{"vocab_size": 32000, "norm_eps": 1e-05, "attn_scale": 0.125, "init": "uniform", "init_std_qkv": 0.0165, "init_std_o": 0.00369, "optimizer": "adamw", "beta1": 0.9, "weight_decay": 0.084, "decay_fraction": 0.591, "batch_tokens": [65536, 131072], "train_tokens": 1799000000, "steps": 18516}
MLP neurons of a small language model. Each row is named by its layer, matrix (down: output weights) and neuron, and shows model dimensions 320-575. Each number is 128 + 24 x the weight over its row's rms, rounded and kept within 0 to 255. Numbers have three digits each. A neuron's up and down rows have the sign that makes its largest values positive.
Before each neuron's rows, "raises" lists the tokens whose logits its output raises most directly, leaving later layers aside.

raises: "36″", "5", "43″", "N", "11."
L6.down1449:122146093116162144161123110121165145130154141156119119147138115138091146162089119157125111122141119087157107088125151105121103158149136125108142119118131137123153153129146174080081118125141085160162143129128101129134130091135081112155080177185128133099091134123076099150194189172138193154125079133111132143165148102105109156094110149106136112142142124138132106092127094130111130129102090133118128150144142146120091124146144125120133112077138108116107088101128112109164103121158176142143179144172114135096125109125116159120137133108173098134136148144130138136123122114126114148136144137147145164115145122078136083151149125178102162177111114119170169134117105101149138142068124160078154130132150129123055131113148131120110145127126135100159121138123137126142132134106096

raises: "'", " itself", "’", " themselves", " became"
L7.down805:148121126117122149101100176150106109121054140125129136153101136138134110101145168163103140090085115147112120144103108106121119122112115165137122170169109127122119114138170108097191122141098157079126136099157152107155103101124131131160119136136113160129133112102123128141122144120098167121106171123120164079118114132129096134124132144144111165159139141077097113135075127146120104136120140075130169133122135080104160194145135118116105160093133082096155131119134118081121075112144145150157163156146123109125120083127105155125131112087114100125104143144143120170134123116137114128133132153158137102142112103125105130161134139134135139144154135118135109163107087123109142114147161113114107134136155140074189132105151146087145121113107172131136088112117097203096123183121104

raises: " been", " appeared", " become", " previously", " emerged"
L7.down873:131128165132052147105136084117125128092144152073128105149164154107119129167117122160134117119092060145125123141153150139160124142127088114111104144134099116160150132136132133151131175127131086144081137129121133126124112106134115113186161121119100151121104111167150089132141119104123103091136102142125163123108117146147144127119109160119136105108144114110162115124130150143164158125139149076101114123146117102092103093141144112096142119129106143122143144135101113117156117091132082150091118104193163138140150166185107113113118112133131154192191119111089137116139125096116112127097102126083132121105158118092112176114119137127147113126145139165115144137134146148111158101152126146121122123113104114108133128150181117102121084100110191148132111129129166170174089121095190

raises: "ical", "ically", "isation", "ization", "ous"
L6.down143:138118108105101143105165116169119131121133158158137137172104151106157147177167114117115083124096151121154157151101121125123131119116087124105110161114106126098109135105123162125133136112113138113131122118132137116107135126134150118147097148108107085129103114167150123092148132121116127114129106163117102155143154113118118125154115158089101198129106158140146156124112135188161163092138135159102116109127114136114098137109134116114123124119135114126159150106134127112121148112092124123154151103122135132119121137111094116090076137114143152125139123142089111142132138133106076101097150171158167119105130137131182111154102176147129159116177145096120118102132184145132167090132139165120159134118114112208170135109100093096178100152165162135144123101148090091123158152151171

raises: " were", " are", " have", " themselves", " Are"
L7.down1848:122088092104131111176157117090119146132147131110114117110150142171112140137154112097117119101107171111103118124120138067137162118136087121145098077090097129129095154153142080114132162092128126130165129144147141105157122143111142116132118160118111137115144099104143097138110081113106137153120146112127171096111114102086155138134122138147128119137166150120115112135171095112117111110102119106134117131133114095116156090116095126141141096081142117102131148160134124157118180138167150100147132130099126104127170162131131105155141106138099130090130162156148108119164147115128167140096117132125112117083118138121134121113112132101134138138140168143153142091173165129139087142094135177127141131149109156142137087137204109139110166165130144124136150140139146138110099118130132

raises: " least", " the", " that", " this", "ten"
L2.down460:108123138120157134159105146143150121108121130077141133117114115112130147135143122100125130078136122129143113112156079106147135083159124113137091085146155120110094126120139130105121100145149117152139138132141141079120107134160162123145106148130178123119124125165134074135151145149093118126165155123136119159152057165110135118144127120128125155128133174152112118117135117094100123133119142119132146182099151127135115170106132134116107103142127146145133131156115101166148118113102113089161152125144098112105113095137129119170107101128179121127112110098142071161121120158103106118126157137141131134117136149143143132134111155132146104149095130143115136150143053088130120145165145130088157100112161146116119115123255144137118122123125143099120136146171117100080183122101115

raises: " the", " a", " abroad", " an", " this"
L2.down470:083099096130139140132148126075130117137144091124135101147151153098163158185131102111159136026121167132063131144145110118091102132118108075155147120155179155124136156150193097122154113086135113165126115109159136114121097120109123102193114151118137151110088110150141119130117130115121133094122139086126126118125074119134143106097130139110120132090136164143146122148116125135150147155157113103072128147168127111123122107148192138146113143172132093115082085135126119115109138169127130173132108096105136116136163149092168116097152103153131116144095138126145128128136129137121125149104143135151159127117141154116079107118133178101161138111130125112125143138118106131129121123155133111144119119131135115136126108105255155114107132156152119137113120143129121130113123127139106

raises: "s", " of", "-", " |", ","
L2.down1253:103092118099116134140134152092129093120147116118115105141140139163161163155087088137134150099105126111122109156141072119136122138099134093163104140105151113106135156153112153152104170140131098129118135107127151119138158161134087118132133120122120108123141115108096126111159166157142110074146120116147111115121138136140110167165139148125167139130128097157084139147127124086121132138134101144168123134145123100133137107138172123139130154118089137221111125148134111119135157123128158152119107125134122120147132118165090126110163124134190127107133125132098147135129129114105115132121115127151116181102132117138116123137125123096099119150114099103179141084158126143130150124113113104103118123121135129134122130120255119119111102151123106154120162133112125139129092089139133

raises: ".", ",", " is", " are", " were"
L7.down1331:117101139068119170129113150123125123185144106130138119116146140160171093121094114115118150050133089129145135113100115127095122128128151103122162163126139137128121103164163104166171133137139100104139133130146104104119109106125106128145091120129134158093134121154133180094135109137140170145158154148156123102114149118145119124080163125132163121142104149108141138128121136102152146138120163072109130115104116128140163178147169132138117204123138097137143110123139108133098146116111140148120138109147114093131140114181097137102108155129134072112133130123131140134126134085133112150149132113142197136132105111146155162104118135145119184128145091137112098113125092115115109112098141086157120166127143107152117143159157149171154136112111140080107170148137135153128088099118100

raises: ")", "),", "):", ").", "%)"
L7.down1273:089137123157117141147118139092097121119132139085076132133102126146134110145124086116135130218109088102177129133113131105154111139102158127175100131141149109111112084085141162146111122159102111159098149130130146137089182136123134143153191143162121144137139127160149146192123105128082123126158143118131141184137096131127108116102113144143145120132106087167130093138120130134153118150110155125113114138147136128110098135131129135148150143123111119079118126141160138132131124147146133135153128146055183088140135153157179115186126161080170168095164084144112155140100125141148139120131109148146111173172136152121130091117160136091157116126088129155103146115078169147132138135132112138100122098146158144145099089106047132150156114123089148158127120115143099137149119150111101

raises: " at", " in", " by", " from", "ric"
L2.down1533:144081191141132109133156106103125113132138105082125085095135120150124104134139161096115112065103138114134144140098084134142134141093132162084129094123102165128144101107151135090147112113140109153110146112145184115084144169124150136084134093158126133113124122104079139141164145102126127111135142095114127150152142122108084130134138122141138100092113090152138170162140064097090126104101146168112156168148147162140131119162181128131136125099190127132101105149097138142116125172140119098128118096127156102163163132158144153127110091119122101110089129128159127124117116116110111129147183130115132138137092092155114090122122092124165136148136150137124121167104134138154141121133150137150142147138137117157109146120200149130091109145133118136167132180130105164122160154143120

raises: " below", " above", " note", " reading", ":"
L6.down945:103131101077127115160138120122153177130141110104139156097136117135133123110068124168087103016115114107116164119096128160088130136160131108116137164145156130135135128107148154134130162121108106143173136125147112123167084143113080154154153140077114120124104149149114117117128141126120119120132162148082144166199164102134131129156153118172118163138129113129137183109144121093122117161106115133155103167121148114155155121126145073108100114118139121119132103089110111114084103144121149128173123141109114126113082171136127135142152105125170098128148145121128097092123153128138130085123071092139080143127138132136139164128115132152149188097082160165095167154118110165146112158123147132162173132118108109114093128141152115130141085088112106131120084158124157141140124127128155

raises: "er", "ie", "y", " open", "ing"
L2.down1196:113130155103079136171137153144146133115162141121117125105133161164125157151149094132105078111126121097127148072163099177148092097114095176142103153128132148142141126104131110125099124124141108096075149128116134147152115089142126134170072127120132120081130132152090101132121092185136112156167191121161116134114136112079124150134083100109127106149159100117142136126141145137142147098144137091102127159134125127105127111073080150153129126121112142135145101138133138162146118118168113071146161144132128100117153114116110147112146140127144115087122128138129112117147130125141126104091113133140104137155176153131145120128111098122101135138099094124153132120143110103142150122152163132075145091116109112108157110177255122133160140141157114141094114115118158107100156134122081

raises: " from", " at", " to", " with", " for"
L2.down1120:149117136146134140138172133113138125135144119086148128129133143195164115128120137139167129047123103135103145140139107104152152114116158134105110120159139122102121108158131121096140142156151123160134116099167137121112162144087109152153137130107149134096121130147134135109117145121101089126143135126116140137103127137127091146096092093109117084110122120112119122108108067138131112140102169119112143174110125129094139114145166123167130144170164108126083096124107156105100124149116119119129119092137155149136129129162134119127130097126133152149075124139129111091147123142138146116147161109132135114095106129115092145110176150083146139102146135147116116130108118133132124154103169152171130181147143103097099161198255150114112123170145089084148101127143108154125146112118141

raises: "t", "er", "ers", "able", "d"
L2.down1092:104111102076156153127111161134116184149130121149092125107157119125144121124129153101108127066135110123115160156143083147118156130095106110130091092139122099090123101103129159153126087141097128128086119135130151158143099117128153093117136124145150136124163124109158112057140094101135157163144136138109149146130130125112162156127109135114104141120122135119133109207105114124137135156145129101124161113110102147145136146178136150156138103154113133164147075105118126144171156137106138127110133095138126122108148102181114111160093078133150144143116097130105113143109119142128110093133138097153139106109126153110148167218127137153101148154107101132178122134155160174126166111115108126144164126125127107139138133132255113128114146131134074094134121127145113170105163163129149

raises: " were", " are", " respectively", " have", "---|---|---|---|"
L7.down1519:149087114092176132148126158119113136113162097119156132122123145106107148114115132106141135154151122071120123114108123138137115107130115104160164139107122131094093130119137066156106131090122113133114140092173109131139149148107145133172135085099159144176122112146157156132121153115087153142151146137142133083140149116132124084092119141163178154159095137107158148132152133108118163136115139111136121140121084102127110085108124111095137184078224167128127160109147112139115155093145108119140123117158126121131072109138132115084131131148095113080157142104151135144149143103124142092086109147116108141140147124137153138125138138112099147148133117152146094147126117141122138064077141154095094143104135112093123117121150119117142143112107154130125151143156150128132136069111147

raises: "s", "ing", "back", "er", "ed"
L2.down1723:132114127127136130136108152097139117151139136099080116112127126121093110174138169128117111124143134149108104147145076145114110149114098149113130144110144145094143129127132154145151124120129109092124116124094136110101143091153150113113126113151175137148149147156094095166124125171140135135121148063108123158110091111135149151170137074107128141115117117167133143127132140129097143112126120105103127113153122125106133143120164118160198108161114106138155109139133160079140143109142087110119150135091121161105150089151107114130125128108131158125156141103137099126126107130153100099131135126149136131142129109184095152141132109118133124127166104129141125084164128131135134152126090150133175157158213129146137109098255091113134131120138129109120157082151116144124132123165125

raises: ")", "),", ").", "):", ");"
L6.down1523:114130095128108127119143141097121127158151112089128126110123148135138115145109083111122147008130135141168125152102081111130081140105121133103121145150142123140111115109146134131144085142130116115104130151155125111125141157110178147139197133150137176175147170192120142152132129140075160135150158102142135141120123134117102126078132141136149108137115098144128102122105133126161111149127157112155134130147129129098132154097140143125104134159132114099151125115119147139127142141158117118161139129074143079134141163179146136149115152095154137107113071155060162152096116143167153109104110121126137152174105130127121120109136140106139163163099103167098136098082197139141127134146114121097144113145135132141118089098114158178164100138105137162127139134108125087146133142138066

raises: " of", "'", ",", "ill", " are"
L2.down1768:119133115119159101146090134109113123121123116108128102141120139167156150132149166102126117093102149143096134123119092134081110139106154126116120120115162115116114122191148124132110124140112121153103142103158127105096118110153129115174127155129101153135116120145136141196136149090126175135141142127107134116117110068107177139124129127131137159155140108154115126130106111124122128155118135138145132133104117117114119116139101151128142143110152127177140114087082146187145147117082088148114127101142117088158145163088097137106167143157138110126113112103172114103114138103117153118146162156102140153153136104159134124104142133108159169140117142130145089154117159159138114095140097124107106132111161125132101163126209123099091123105109135137151128150139156177119127121114164

raises: "'", "’", " Jr", " Sr", " was"
L7.down1573:113109120136116155166101143145121127109085158138129129120118150096173123134129116144117162000118096140108107124099140130117128105104122101169112106154088141117163133133143126104145140110115104109146158113149139116142123113143159139140120129118163107111148166084131135160132128127114121124125102111112133126109142120134145182141134085111127135165113120131126099091079132128131092149117145109139143115097118133114121129128139120141115154146119107088188138116088104128117121151136148142107135111151118110144085123113139111187133121158154144150111122139127122127149132082089097085144116135140090123102143109128129107130132109121154164155134138101159121106120109126099149121161107118131155131121149119142119127103221132062149143098116114118153093130101128163156116133098161

raises: "'", "’", "′", "`", "s"
L7.down315:133135093188122191130136131190141084148102138125184196140129131167124066131161105085112153103131128132109090160132115130119100105160148092140092136117134116151122132101117147117119120122122161148172091142179128140122148138154187124119125126150101131109118143116096110099124127157097138111142123116107113134115126158123136086121129120137104145128111155122118082090128120120129127085101136143092164125138098114109145131093141124122107137143116107097139108148129161122122137130118107116132127113099122130177144136097090134182147131089126099146091147143136154126149110153116139091148147114114140122116114125169118072129141132097147103122109152122123177156120107110114150160155094169102171086107170140122173125123133149148200112109115132143120146144114114166115086125143113

raises: " were", " of", ",", " from", " are"
L2.down1724:100099150098151115103167117144124114115102117101151107138091122157156095120161139119156150058110109081153118144108108117144106112088138126163167127146138132111131155147152101157120160113092109131136138093130115102144111125121116106156136164092090153130145153133156137132130113115115094092123119117115136152143117122123127135101119146135180081151102122148103157116128118111159122158153144140151111139114133117092142077117138135165104150110158138117163150124120126136139145118163103136133106160120147129124130157124138085138142147193099119124163129115172119168125132096110155102120154115081126128160127139146126139109135131120129149116123132088120115100127196133133095159120111145129127152111130128151114107100255143146118146096134133125106144154131132133209147124127180